Part of a small language model's weights.
Size: vocabulary 8192, 5.49M parameters.
Architecture: learned positions, tied embeddings.
Training: a variant of Muon for these matrices, 207M tokens.
MLP neurons of a small language model. Each row is named by its layer, matrix (up: input weights) and neuron, and shows model dimensions 64-159. Each number is 128 + 32 x the weight over its row's rms, rounded and kept within 0 to 255. Numbers have three digits each.
After each neuron's rows, "fires in" lists the words (lower case) most often at its 100 highest values on Wikipedia text that the model never trained on. A number after a token or word is its count.

L4.up468:139150206153120134124124083117136156128139114112082097119086130161061112155163132185101091134107158141184189169148078116136086135126085116137161143086089134069143134144127067088125141159097155150149136152141155107146125120115086140119168091110183066132111104117103148142147118131133090091
fires in: "north" 22, "south" 15, "east" 8, "home" 5, "by" 5, "west" 4

L4.up333:150107107094151092112091066149147089147180124103161131124149048099170141126103153082105129114149088190127158120112122147121143172129160152142139106105124134117170127111091146084122126094115048134090054104139098095112154156125146122166159160119192147143117077133166201131102164204169151200
fires in: "on" 91

L9.up115:128169123112117073109126152157101102125159112153173180145133113107168207115137137148200107117144108152179113164093120120101073101121064140136115119159105144109109049220110105097157115118108129096106140141040202147030125153125173138192099137069146028144131124133117099141186130124129140103
fires in: "a" 97

L9.up107:144119089170144141147104188202161124072108137115110134161127108127143148078112147124097141072146134100144126159122121110107081138113070123143186120136176150138117204164108170108129068134146107103150146138081067101139159138135104140153215109129152134139155114034110198132092112139118176162
fires in: "to" 39, "at" 9, "on" 7, "m" 4

L9.up315:115116114078155092181086131127113111108119147127158142109154160123105079155145088069121154079094070126136189151142082091134081140146101217133162124144104178132123143145133086100144114135128098152089156076125108114131128094115137104122155105133111122127179118075147152111113197163125159165
fires in: "the" 26, "an" 11, "first" 11, "a" 7, "early" 6, "final" 5

L9.up418:151086128167116044143113125161139082138151150136128177139109138108125198170145085111170196095134087115224092131110143091113102104099115141154165076105123151155091097206121095141115066125094141121159166120135101136187114125143147167132154102098136076158123111134050101147098109141091154109
fires in: "a" 88

L2.up523:179101117045143140061136148160121125141098114102123096123168118093119083120151169112125114116104091169125123137077094119131128186133164123103089145203112105086103126201119194109149102144118110121168163118118026127163148092136151130097131153154107116095139108118063087221162079116125180098
fires in: "there" 46, "it" 22

L7.up617:116148114136124145120120172103082109109117152110133130125130106154129195132191169141096118133122104110114148153148207076096091135246135124065093124176171169149130154171115121067104168108137120154111171191125121059127118141109102108079097117141087108139118135110100134164106140156116140114
fires in: "in" 69, "years" 5, "career" 5

L9.up251:125129106101099106131077106124140110105109131142117155150169164120144139118166124180156133106118166120189092085104146125122090145104121168060095123151101068164151158167109092172107125123148101085109107083066140174197129116114108145155182082186130128124161196078121131128083113070153102122
fires in: "a" 44, "an" 27

L2.up94:135095092144189126156164111146139149152112091049105167104118108096171096133131165138163166102127152195171191125133098114151164078178074108129130137166069139160189064108091146174116138165100103138113087062105107085090116121137148173131102085117126100153141099106115141114110096138136141121
fires in: "first" 54, "second" 13, "big" 4, "home" 4

L8.up398:100170129180136132177127077096088133163178153132153099046128204128119149105132096132165097144115106093180144113131131141098115093130171135132197137106165125148082114128097103132106118105143100169126101179146096120108131146090143121103102064153168102126156089106046132156103029150129157059
fires in: "the" 39, "a" 23, "entire" 6, "original" 5, "new" 4

L9.up451:141130141137138200148144103171163143144088206096148158138171089127156135113131124081084163134117077131119110139134153128141116101120126129137097138121085148128116129110150080147166058165133130142159130130134104121137127146092084165197152111078114147154127131116107051190155073139171125059
fires in: "to" 58, "t" 8, "must" 5, "cannot" 5, "can" 4

L4.up450:100112139093121142089102191120143147104119190139079110067081091165193200101120142146145154172119100140136184151148103103153107136125128100118115102138150131076165180096123137105119120123053122154191124163082103136187112115141145095108138148076101127095177162111138116111185085068144148154
fires in: "of" 32, "for" 21, "in" 10, "with" 9, "to" 7, "over" 4

L4.up249:119160052142132122126117081154145126124112138074131079045109232092112119083100164135186131172154136081185132199109093136125123127116141105131127142104100133137092117165100164131126116042123150139100116114169133116168133087123149118136158139106164113110145135132160201153110080127134122090
fires in: "the" 31, "its" 18, "of" 5, "their" 5

L10.up594:113144105132077170072099092164079167160160168080134044118110170137172113144069122104112173105112138130097108128121092086103068160085184153152160145169101132137134127142107128171131155149100135101159102113098189172099179125151135122167110076132148141108088193131082105127127151133184139144
fires in: "has" 34, "was" 17, "an" 10, "have" 7, "had" 4

L4.up500:101158117113076108139126130169144107123136124103158119074087101129117177127138203162159117136098097093137157184094114101159136103100117137113153202123185086146151089106129164085121061151123081178124098136159151133203095047115143076097153102129181080168156144105128188101153040127104163125
fires in: "had" 36, "the" 18, "s" 14

L4.up204:123131068135173171106099105147146053074108056157167200086058123115117115129175173092107103116075135129137139124141128135176113151127153103124132161126129123123146197136115163093142169085096115123104168091111130094136150079123145159139150134166130076099249121180153130118175109130140133137
fires in: "that" 20, "it" 16, "you" 7, "of" 7, "them" 7, "on" 6

L4.up458:124185125137136106174133137114153154125123167079095101137129067134113153114137123079132149138172083172150094131153134092093091145052165157069132093184129131159114154130109197045155107081109056156121183148113127150126150173075106100092143137142121173126129071110071104139125118116142185116
fires in: "on" 19, "up" 13, "0" 9, "with" 9

L4.up432:134154109181107117107134083069159131148147104107054133115141108122111147105091154097156174125118110156108188114167103128120084166087087140122189031196149167174106108139128158150092047224092138073121138175128101102101118150166108117145143143153125116071074114135090160135149077181133105148
fires in: "in" 30, "at" 27, "by" 7, "under" 6, "that" 6, "as" 4

L2.up187:096122098107076102146156138136199091135143155119166135147104159119112087102103150151100203123162166152174188154113124162141111146079094122171085147161094173119128148108036120088151132112200105133119127154143150057118102127141122145138142079072128136141115095148108134157169167125160125201
fires in: "age" 32, "total" 7, "mass" 7, "massive" 5, "sweeney" 4, "between" 4

L10.up188:124138153126132117088125127192149108110138132134107155126161150127117112083190168108117111153095117152103159196175140138131069137074126141182067124161167110088122114125090099088137103105163152126130127184153136135144173177102139133138106134153142097175183116111069084118089118097068097096
fires in: "at" 33, "in" 27, "within" 4

L7.up76:106170098092151156146144119112125074165099172096083184128094117168118160135138097091092219111105207079182089118172076132113099129174150175151116114152128150108175111148151143091088072122141165120132095072141103096123156100134092073074163122052139095038161126091092139146168181131129099110
fires in: "not" 21, "to" 16, "first" 7, "only" 7

L8.up369:141097102140102131163130167091152185130076150177159133115138101154052179143065156139170125131169102157158151145155164203154116122055125156161121142149156172125126089103137101106112107135131184082112088100062169113091110166134108099120147187127151104144085156142118163154144118140082050104
fires in: "to" 58, "from" 10, "between" 4

L4.up497:082124138092139113142116101137150141147122153131159105135100147156150124113151117143227121168114109140184176091102098105109093134109133139173163116159069114188117152130162120133119116088116092150154141129075144188161098105121149129175213093115168070121129061103152120147067101127124150128
fires in: "a" 96

L9.up604:153121109132115108144115100126091032130155128087124151120132152133107185151181119109125129136158108157173165089176124130162096143077136099163113147189147122122104088153131164084114108184079164114134134066114081166094056136127185161165104123102108170136137068152066127130111147107179109076
fires in: "a" 30, "the" 17, "title" 5

L7.up436:123112168130099129066131173058134138100189195095099176132114138135100123156137116151115137190081152111137077153151088152080143150090225146131182123117135140114120133139151101084145153157085132156109153132130061080106092163071115165058140068140132130130131165150152132154111114129114081102
fires in: "1" 17, "1991" 11, "1990" 9, "2020" 8, "1920" 7, "2021" 5

L9.up263:120140120082159066170110137107170065111118091157188141088133093141149171106141125157112102127100069159161091060135131143135088157059151118150190104177151075097048162120101119124115117167157112141084090152134143147123156111148118182143106084118113113104055114185049109092057133144138124083
fires in: "the" 33, "a" 20

L8.up424:091152092101118194138186137172175127138101104163155133139100139179164151142118157097063117156124140176180169135080165169142112101111122079115169120165097135128112155118138076251115118155124161111057172061120146099140106084137127127157120092090134129108076109122097090174141099165146140085
fires in: "not" 37, "the" 15, "an" 8, "t" 6, "to" 5

L7.up215:143047093144174163124125105161173144133134157108115126149146073110132194091109164164136155161093124141179076121137150082082117110118080146088129094137154132067132202125164116132122140110143079139175080171096138076131054108090140162073144148139108081127134086077116151171092080123120135148
fires in: "to" 58, "abdul" 8, "multilateral" 4

L9.up134:176107089131172118100107157177131125082115161089149123132168119116162096142131114119143181122154102170137148126117107174084062157079179102113171084162179110062079178127101161115179112141079097102161116046085091151133119153126124178172154154196133132115111112146139146153089102135159140134
fires in: "at" 38, "near" 5, "u" 4, "of" 4, "raceland" 4

L8.up196:143118086186185166144158119155150175106102160164170155080155097150198138103111140152121175109090127129110086145123203132128045087148096134150159158164055142097145140153163107156168147139145131075134114104116099085133110141108172120112184147070099116115091124122090080175138072178110120081
fires in: "to" 82, "not" 5

L8.up234:100178159113125181138118089153114077155037146131143197143138083150175119115131113172050178134125118115132163164165134135153129128201114140165139145156124127122121104101100090142135129194031204183127137137126111095093179115130121157035120089094154128098098078127074102160170121125090127096
fires in: "in" 46, "can" 4, "to" 4

L2.up75:127159122156179150137114098186172088099149120060115103161136115130129099162105118191129108119071126186142130134097107137186153129178095087105111165149133067196192083114149138130097109138075124159097083168105122045122104149153100130081167084148201106141148137113091121171078130117174172129
fires in: "first" 34, "united" 15, "premier" 10, "won" 9, "second" 8, "national" 5

L4.up296:160142155165172146096065051148107136132098127134144152152140141145168117105114150119150140128115093139148155207084121060106104144114180139131091140174110127130097213134129196118143078147107140169121118103118087089084163134188123107070109138081123131041167054102125120098215143098126088122
fires in: "of" 34, "from" 8, "years" 5, "were" 4

L4.up411:110131182153105079132124121152200063107162156120114152088101136099068093082099094149149189147126153141117105176113156053089132129092126110139136122178134182148199119056153141071073102180082155123134128119062131122109106108092092171105072171137147090117151131141123131185146154122129204053
fires in: "in" 67

L9.up124:083174083099124148119072066118079131122126121086102107213164171119176090103167132149145159138079147152104160074084101131084079176112125154141126128104103136157130179143052127160096160177105185138125104127127130085094131185093123145110122121109145090146174148138147128158127119078119099102
fires in: "an" 84

L2.up521:149130098113153133177173087054104114152141109087102147121145089149133137141080170126164074121163129136117070133108133099115152172096188158173156129127176126204103145134170178086090101109136143123114068126107105129111120083092176104131116148113110124081134106136149108076134156173112092101
fires in: "s" 83, "his" 16

L9.up178:141117127111124097152111105166132095059157120115094168124118111156152117094122179127178100153127111160206110098130116066109103093065136125161101169098198101138098101102098081191164139117116128182072104144117139100140128179108159111149145159168137087119073124186103050145145076161152191149
fires in: "the" 18, "a" 15, "each" 6, "his" 6, "any" 5, "front" 5

L7.up181:116109147114185158097136113127098130125130145096137147131102093171105166147148159135114126127079135117150086126157113090156140121111112145025096207150118134157116118137162199173114124117099093176169100173080106131171104097084201115142085144149205144108138127146090134158147157127090124070
fires in: "the" 75, "and" 9, "his" 8

L2.up311:155103106131105162129163107150177110118092139133163139063101136094119139203091141143133171091098155180136134067170087086147140100120163179135111124175062115169114153162156089098132104225119142136192127155094093103131135110063106104120135095159128127044124192136117085134165127107138099077
fires in: "that" 40, "because" 19, "said" 16, "saying" 8, "however" 6

L2.up310:087171084132183163115114165155177134120155119125152113129141097154191130076087155118116148123105139170121141188045147092147147158134123128176112106143143136079065148102166019117119085185091151129081108160147143103120139128133140108075153176113138064122128150151109084089134133122135104150
fires in: "republican" 33, "candidate" 11, "party" 11, "democratic" 10, "democrats" 6, "conservative" 5

L2.up452:122183133139101143135084111087108154140135110144130151151182242102094117116112103128141109137127088108167122163171155167127178156055060155133109108169099112133117097124134110135140190132078100161152074105142150112124132107125164090114146107115110058114128197073139153106126075149145127117
fires in: "born" 38, "early" 35, "late" 11, "later" 4

L10.up360:151091123113129094201100110135114145144167143140126197078173089180098094109055135114080135149133048119179118130125147175148097105113137096157128122112146118080151083124131130140146183059120144172145145099161157130126103145144154098206138151129159122123103133080106114129149083115094105069
fires in: "of" 20, "many" 10, "both" 8, "two" 6, "as" 6, "from" 5

L8.up257:167086114174110105166089152164142091166171191182106124147183126217132112095124112162149120162124108038130127105171153114145116103158110162106123158135124127140166121098134079144106158142177169169118131085149133165088115123075174100109073141154146148165150136142067201153125120157110160079
fires in: "two" 12, "club" 9, "album" 9, "main" 9, "other" 6, "song" 6

L4.up563:165120160097190161146091133160117071102086125132159125135127149116113156152113055119138192098161143104198164118212139140114110097143088126158120102135152125112137156065217092089129147158067149089113187144118138147111096102163165188125113111111136128128117158085069121139130095189097134120
fires in: "by" 46, "in" 14, "on" 9, "company" 7, "released" 5, "production" 4

L2.up100:142108143123105133129096156103144159119161144177177073111159124104079140102080145117144160176142109157187105088123112200189155135112131126161140107104101086134120124121094120138068105093104161171116137167118090119113077113194139138093119091134057107103113130148215102155177161233162178142
fires in: "other" 42, "later" 24, "future" 6, "such" 5, "century" 5

L8.up275:100083098170119110124113140135154101136152140137097098073143160166120093106110130103137127148130103163158138188137158136175140081114115148139133110084157162050145091108126097098095136090086130141147132141128174110153111175105158142087133154163201142084133111201079122148043108152104135112
fires in: "the" 17, "between" 11, "two" 11, "other" 7, "of" 6, "both" 6

L2.up298:130096211115110094187129125105167107122119178182140085124129134150136128120066141114135160101121153162124111132127100134144130123065158128164087148135123156111142129136120056125100100135149139134157110215179160085121140219155085085149124125067167118084104140098096150109164129146196118138
fires in: "between" 50, "both" 27, "either" 8, "sweeney" 4, "recurring" 4

L7.up184:098170151099154128101089118145146092095133158135065153141164115074112158145119110113129131111132091043176150117160064055093138097046137114092135188189106086124171127145132171152109107166132134145189170121088093125101094111094180116111135124167141093152113153138079082129162109109153171161
fires in: "it" 22, "up" 9, "him" 7, "so" 7, "there" 5

L2.up493:133183120173112151088106092115140211110130176122165079158124103058058156139122126108136098133077108082166109126136106155183126115133100151113104141176062144177166170153121183114126180081089144132151182185166111115159144137166128162094060069138133102125087106097149080164152112182081109114
fires in: "later" 37, "before" 25, "eventually" 5, "months" 4, "once" 4

L9.up618:159073119146192070098084154166140158172191178072092155107119156137107120137166155122124150165123108163162118167114105169114073157131174107156085085135165090152126206098092114097091178145106131107134158089079104070127111170160088096124068170119134109216120090144073136117125093120084129097
fires in: "the" 29, "in" 8, "to" 7, "at" 6, "east" 4

L2.up170:062102147082124184129154132116152112082094098086188071108131144120133139153145095083167165130087126210130097145107127059105124110165177112151047140190153169105125175079117143102172173061077136113131172144138117190166123106079188147125076161124133113162123079139145087183127131164101184049
fires in: "may" 18, "there" 16, "can" 11, "depict" 5, "gilteritinib" 4

L2.up619:092128119108118123142145117176181144123168154151070184120164064201150075146143111108137133144087109189123145192113131116128075104126085130124129184186170108086063111116139118056123177111128213130181110134110088110145169108127090103146109125153136111134126158114151123159125143108185153132
fires in: "into" 37, "in" 13, "air" 5, "athletic" 5

L8.up19:142100119103168190139117132177112210133141181141119124093139192150133148147159119106123134117083126120102076089124147124052119133105141107174114149123060194107153122142120120123117171155078118181136144167162125118140144088147113091140154139116127152124097145153077146184078151101120091028
fires in: "to" 24, "not" 23, "also" 9

L2.up104:104127081138155150131126149189180096160154093106148121131091095144119109101155144128161104102056108143138100147139130185127091108106138120151132115106128168114139134137141055071149130141153155090064110118119180123064128092128129143096164169103060075107075108102175107148122089142188170099
fires in: "not" 78, "t" 8

L7.up410:160156180124106161161078147125188105103131148146095166127141137139131119158113160178137097143110112129150173178192107080156130043105128133128107163113114147116098153177142138085070081072081173098125131154089091120095080121139148089128101171154163131061117154146156131195114170166119054146
fires in: "be" 17, "her" 12, "find" 11, "to" 11

L8.up339:132112126167132178070108176157134143140117120138089061144089072152127110134095141105164140145143089088131132140168136147098099144145119113135165178154149108177127160133184100120055102081174159108097140103127147117154151129138126112118136084085133122029173116129114119126161162115080160138
fires in: "of" 31, "with" 12, "to" 6, "than" 4, "everyone" 4, "time" 4

L10.up376:135119199108135158133122133225171096140097158116086082113164123164195109115099132107098179157154105115172136125175171149135120141151124143165088117112141082083143105086096137142112120161097188133121115114114157072140110097121133073143146154139090055100126141096095159208205126109140114143
fires in: "in" 33, "of" 28

L4.up106:140136104168069129110185111090136099104211124073207107140138122088139138114148148092126130091122174180148142146190089193157080093118147148099170097173101173183117122137155161081096069158188140198162113185140137097115129146095102084151112078100095110104147147140133071137162134142139149106
fires in: "so" 17, "as" 14, "but" 13, "and" 10, "until" 8, "although" 7

L2.up214:092130139164173151105089132122137145119150171092102140159117055097142091135147142086091152126154112149127085141112091133094105070155124133108142115140122148222113147122092119169147110148129130035108111170141123121093132143125122054091138077083105124117096111113112124083084163158138073131
fires in: "began" 24, "took" 15, "started" 13, "continued" 11, "finished" 9

L2.up24:079123088092116149078106191082187101192122161096102109083120167176175110107081147110130156110114112159111189153082124109113135164104062055113099127134117161119135112154159054117116142101096092165146102137171083126050164115160152196102112126117144099161139117149123149126126172108181169082
fires in: "league" 19, "goals" 11, "total" 10, "away" 5, "df" 4, "party" 4

L9.up616:104194130154138151109150115152133139087125152160124111175133132110126138126161155131105094125150151106158124125162121099084066119111079099154169137197126199120149121095057130072098140043134104115132153154125112078106123169167160152135080155122074083161120057044062163121068104149131133137
fires in: "on" 18, "area" 14, "up" 7, "areas" 6, "them" 5, "end" 5

L2.up81:095135122097093137162091088113125135166155093115085141122157093115075172146107186168174138084173102105205122145108065135140124118122177189156169135097094100123082086131122085158125136098130174138115170169147133139079120105137153121071111086097089152084153080173067107192153098157144109145
fires in: "other" 51, "their" 13, "any" 6

L9.up625:126129154141112103099121160146092129145147075106141181138128102126127125122125170120079109116145123180140175193169075142113067121098105082084160147148144126133118133143102090088163152092129124098081175040069063154165158186129150104171116138116147098099181157141182133134089115172139139132
fires in: "on" 81, "off" 4

L8.up620:176138177182151122044085061153115117123120155122138095136127087120168181121086124122139020140109086134122137110198126088104119094171107122104162075139104156117183181056147116079156122093094119148133127125131133114105141168126134144128087124158134095121086089106083167139138168151120128150
fires in: "by" 53, "guelb" 7, "of" 6, "from" 4

L10.up499:082114100163087068185111158132164122169193159160179157119155199133192143149162145195165160134110118117154078130094103127157068161109135137116116123151120135107168073146103090139163136081140139116144094137042155140113107097123119180121139152123215132089131074150144158113109113111121108110
fires in: "a" 74

L4.up300:181233101057125129127150096118095115113068140086140125120169112151145118086165147104131095137084134166177140141139182135176079145153137112127113123100053139104172129157163136136156112118162128222105073138072098082098129149086114137169144105138101157121132125124117110151164099103179093062
fires in: "and" 52, "but" 8, "weightlifting" 4

L9.up20:122123145161101125118125124182145139157095142143154233158116093179154200148086189072119122140142164120192129103128136149147127162121152106068171104139142185145072143061130135087133224135060126182112115111119107099112193120086100059105105097155121096101149182113139141108120119094107111127
fires in: "to" 46, "in" 26, "s" 12, "and" 8

L10.up620:116132074128092125193075126102116165126115130149119133128135157119075115065105161121094162137095079098166104121108126170204160139106198138134116083211029178116117143156114143210144165096161090127134137155111138085142171100128153133163114038141111142124170201118107078091076124130114115183
fires in: "and" 42, "early" 13, "later" 7

L4.up43:117182189141148150065116151158168124153082108123104122192150097108094086113154183110146126151110125110120067108094146158126207116082112113067086162171135081143084126178134127177151095079116151104095177127087050099156137095114157158142089109143101094090098119116068134191121140121120088091
fires in: "she" 30, "they" 27, "it" 23, "he" 12

L4.up10:196126204170119154171128136110109157145128110128110120113158160160153092153115080099168084112168118114160157090190115095164109137118096139161097089117093113118158140130067155101073067133135071147154140172114129161111099197103103164168124115128160061115142136145016091218150077085153115094
fires in: "at" 24, "south" 14, "as" 13, "east" 9, "north" 6

L7.up43:132176092175108146116137091109107082154126172118145175137067126154119096115081128113138113139126143071119083117143173111110108129069136135141075141124132095183164144086147103102127138147145142064108111191170142132174145101110110092162093082130147107051115094118107133072090152149143165116
fires in: "his" 46, "known" 16, "s" 5

L4.up348:114131133125140127096113110136165151119131104146120136143097065126140127099137138128085114187127129074186067070171116046132121111098170129089146111197135152149065167122082159164143108166127073169091061189129116116121118095123156089173114124084130138089082135131131138168124115177156150151
fires in: "the" 71, "they" 16, "and" 4, "it" 4

L8.up174:128127069149100152096140088135084130139092137208160182116153097136128086121177146093142127117116105086111127145198175175151081144060129125180149167234084148171116162186084132207166093102172183179124148120146126146065129103135157130137084086111089107108151127131125086150131105119144172138
fires in: "to" 18, "and" 17, "or" 11, "it" 7, "everyone" 5

L2.up564:127148135115147126173104069120172115050111137148159083104118174120104112198132093160137123181162138107161137117104101131227102128182112181118093151152158143122166159116146085112111115129108117187139108150148182117143116115103123108090140119116117116119115173127166154146172069112077169126
fires in: "from" 73, "between" 11, "in" 6, "since" 5

L10.up14:086123054120171112161111105112166081149203157145113093094117189150109124139117107179145110177140115084164123047116114130146120145124120115134160120117079143145164145136218079095028163096134113169177143108149161135126145183147105104184093109091156145101055151095110157116140148084193115106
fires in: "as" 20, "become" 12, "of" 10, "became" 8, "the" 7

L10.up226:131086138122134092123078093124133105110205150124130094107181137105173124118136100166130151110145107164198167073105172146139096100149139132133160115114099184126098203203119114093118092111100059172129168142124146089168169113121105129165093082079096151135103092085123159105166187196090116097
fires in: "a" 92

L7.up16:072134188128137106111090101097158136168198155174141137102112115092179191084165128115196129105143088116160149133086158134075107119088170192133153126187151163177049183189128152130147122110128087183150147114048144178130114105133105165153108114117144109177074061120088078141087143140117128111
fires in: "a" 90

L8.up603:103138100116161096156104124144136095130114097217146143144150102093155126112153138121158117111114142123158136155161143107100154159081120160162122147139156141087138181110070116145133182090144196146124166183217223103159157122128165091123098133127158072058089127119048166152097121154124102157
fires in: "of" 42, "in" 14, "the" 6

L2.up176:136163088129082085088116129102139112128169140101109156196123109162135082081113204098069103119112124134098150100140175091066157119079084077111118110103145102176171140135181147146138097136137128122113149146124110154154084139111189174107137108171164149089100118170136123154162204163151162118
fires in: "she" 25, "he" 17, "her" 11, "his" 9, "is" 8, "who" 6

L4.up608:091097110163129132108085081121123160135131119079153156159111135135089104112147210178156174146131176115141132118134117085154175150118147072137151083046092140153148098130128141082110184105132101142081077123146142130190072094134110166139127108191119089131098125117051165089140208145151144148
fires in: "in" 11, "first" 9, "released" 9, "second" 9, "for" 8, "career" 7

L10.up86:155126125112088162136113127139163139103193113125125123109143125159125141127122189159091115196141148150196147120052103168143095113098115128167135083086053120167128128123084162131178128163097100177126120149136146079157127044137091095153127148129121089099117105144164112174081074170090141142
fires in: "and" 20, "under" 19, "or" 11, "about" 8, "as" 7, "to" 6

L8.up96:089103114192167177154076119145057141134118107076108134176157113086147177072127133096149120118119137131141134135180132137097141088050113087124105211152178108127110125172148147148064112106138128119138080127182172146100061071113110111172174140148114151125165089129074142160126093134155134078
fires in: "the" 84, "s" 4

L4.up368:160111078135135123122131101156140137151138106101150114091116110175120157160093098147148155132150126119120105136099065112128168168121113181140095085136075065114148083110110143117101117191105088095159102087132141078131107142057057099153151142157130163094086126092167113116152075193111122125
fires in: "that" 18, "said" 14, "stated" 8, "described" 8, "saying" 7

L2.up571:116136138186092084097133151098056107137140145114065117156113121108101118062125191167094079089134147088129093136190135112098072157084127104145160122147100104161141104146133160084127088170111135110096140176129142118151093167107154158124119090171108135131113151092127117185118218210169134132
fires in: "her" 49, "his" 18, "she" 5, "was" 4

L8.up507:168097118149111102148126144183160085122133116082162125084146143108122156177151151141140114154141105140134152099120187140144096149167098128135128120155120107134124138127129094177143121155077146134134099129079070124093075099109118066175088122162143102128055137150137060214105117195104158158
fires in: "a" 55, "to" 18, "suffer" 6

L4.up571:142100114158108144136097097135080139168128145128141194105115165086127173069118122104141099146185158108203115126146134107092073114067119109134157154115130126106136144123137132128127151123125124167138065113164155111179144071119159121146122185131143182066168142154151086122149092126182120073
fires in: "the" 95, "s" 4

L10.up47:118113126154160082134117137059039099118105150151071142130140138101130108188150115086108174131078118062138140151148100138178146169126109132202122105158136141107140083086107113086138088135182059100111182156127056136125085069086118096111166129155087124085085157081166166125148117189151123158
fires in: "on" 12, "however" 11, "said" 9, "saying" 7, "stated" 7, "which" 7

L9.up120:056141128100148133117099149066142099136152157145152150117111113169108104177106107126125129179122147050144160179173141073202088152123111086155104097162106127088154198107121181067123126100121132116167178136088136085082092123095087169115155089126135149130117095133120140186144140108125125111
fires in: "in" 93

L4.up329:152191102124149119145099108178177130171123116124117166080155094139104120064142131143142137125097083104168095095156129162132144151124068152118081111136107193076108053117135160195180222100165125153125130189152124115161123084087177153133066093114213135157181101105161077117109070132090120125
fires in: "and" 80

L7.up163:152130181161105173066145096138150117143094087099107094161118112167130180123081140120124101157185115121125161109129134160094100173087110123124121080186150165130134127127134099060085114128054115120124113192166079134159181115098112133129176106131100040082105135153119131098152143117188155154
fires in: "to" 34, "during" 13, "by" 6, "for" 6, "in" 5

L7.up27:116085121140119247142126089104120140113103154178149118122134102114109089132129144067138136086144160155150171122112170171125101147112137111210107176127149119110124170114127089137142129110145152134153099127158134106136112122080085114089157109114108130095095084132135063129072132153115143106
fires in: "would" 44, "can" 26, "to" 16, "could" 8

L8.up129:170127106224104150126120086137117078170131120109108117097125117148166128083139168136152151133187078079145117121142108159125113161136153167081110133155190199179142107103106097063102128110143226133150107103084129142128142098113109087123122078115102137105122108105086183086121144142082071122
fires in: "of" 36, "with" 15, "first" 7, "building" 4

L4.up628:116129154138207112137116096138131100138172124107157126107105134105125223102111125143174061118140124144175111096133119166144124136173099162129098154137182157137106132105165122167141143186070116099112089066091108054108134092104076096177116126105134117109116142076136109113110105130154146131
fires in: "a" 41, "an" 9, "considered" 5, "delivered" 5

L2.up379:109116108164136072156096098159086117114127121081131164125118128149126072121170156142149180185115148122163168130187135131123093140182159101145132146132135123111150132094171103100118143161113090091039180087131192091078104044122063126088120128107153131181139152097111117164179100153145097101
fires in: "in" 56, "median" 6

L4.up242:183152130123168115129113111119183123054109110143106104123134217091131151116159115117122163125174153156172130148139128149105149149136126153160166100093066111160149126167093064214143143150142085090127098138056162106168150159077107186162114125084140176078161142116121104151112148154153088132
fires in: "march" 13, "february" 11, "december" 11, "may" 9, "july" 8

L8.up5:117113147112122124127145147128144126189158181170100205099208154119109069050178142134135104159140136103078073114122201115152132121117139149126073095124084141129065132098154092120102102085098124156142098158136119076217135136146124156145132134119127168134130131126071146122103080142102213130
fires in: "in" 25, "the" 13, "from" 9, "a" 8, "at" 8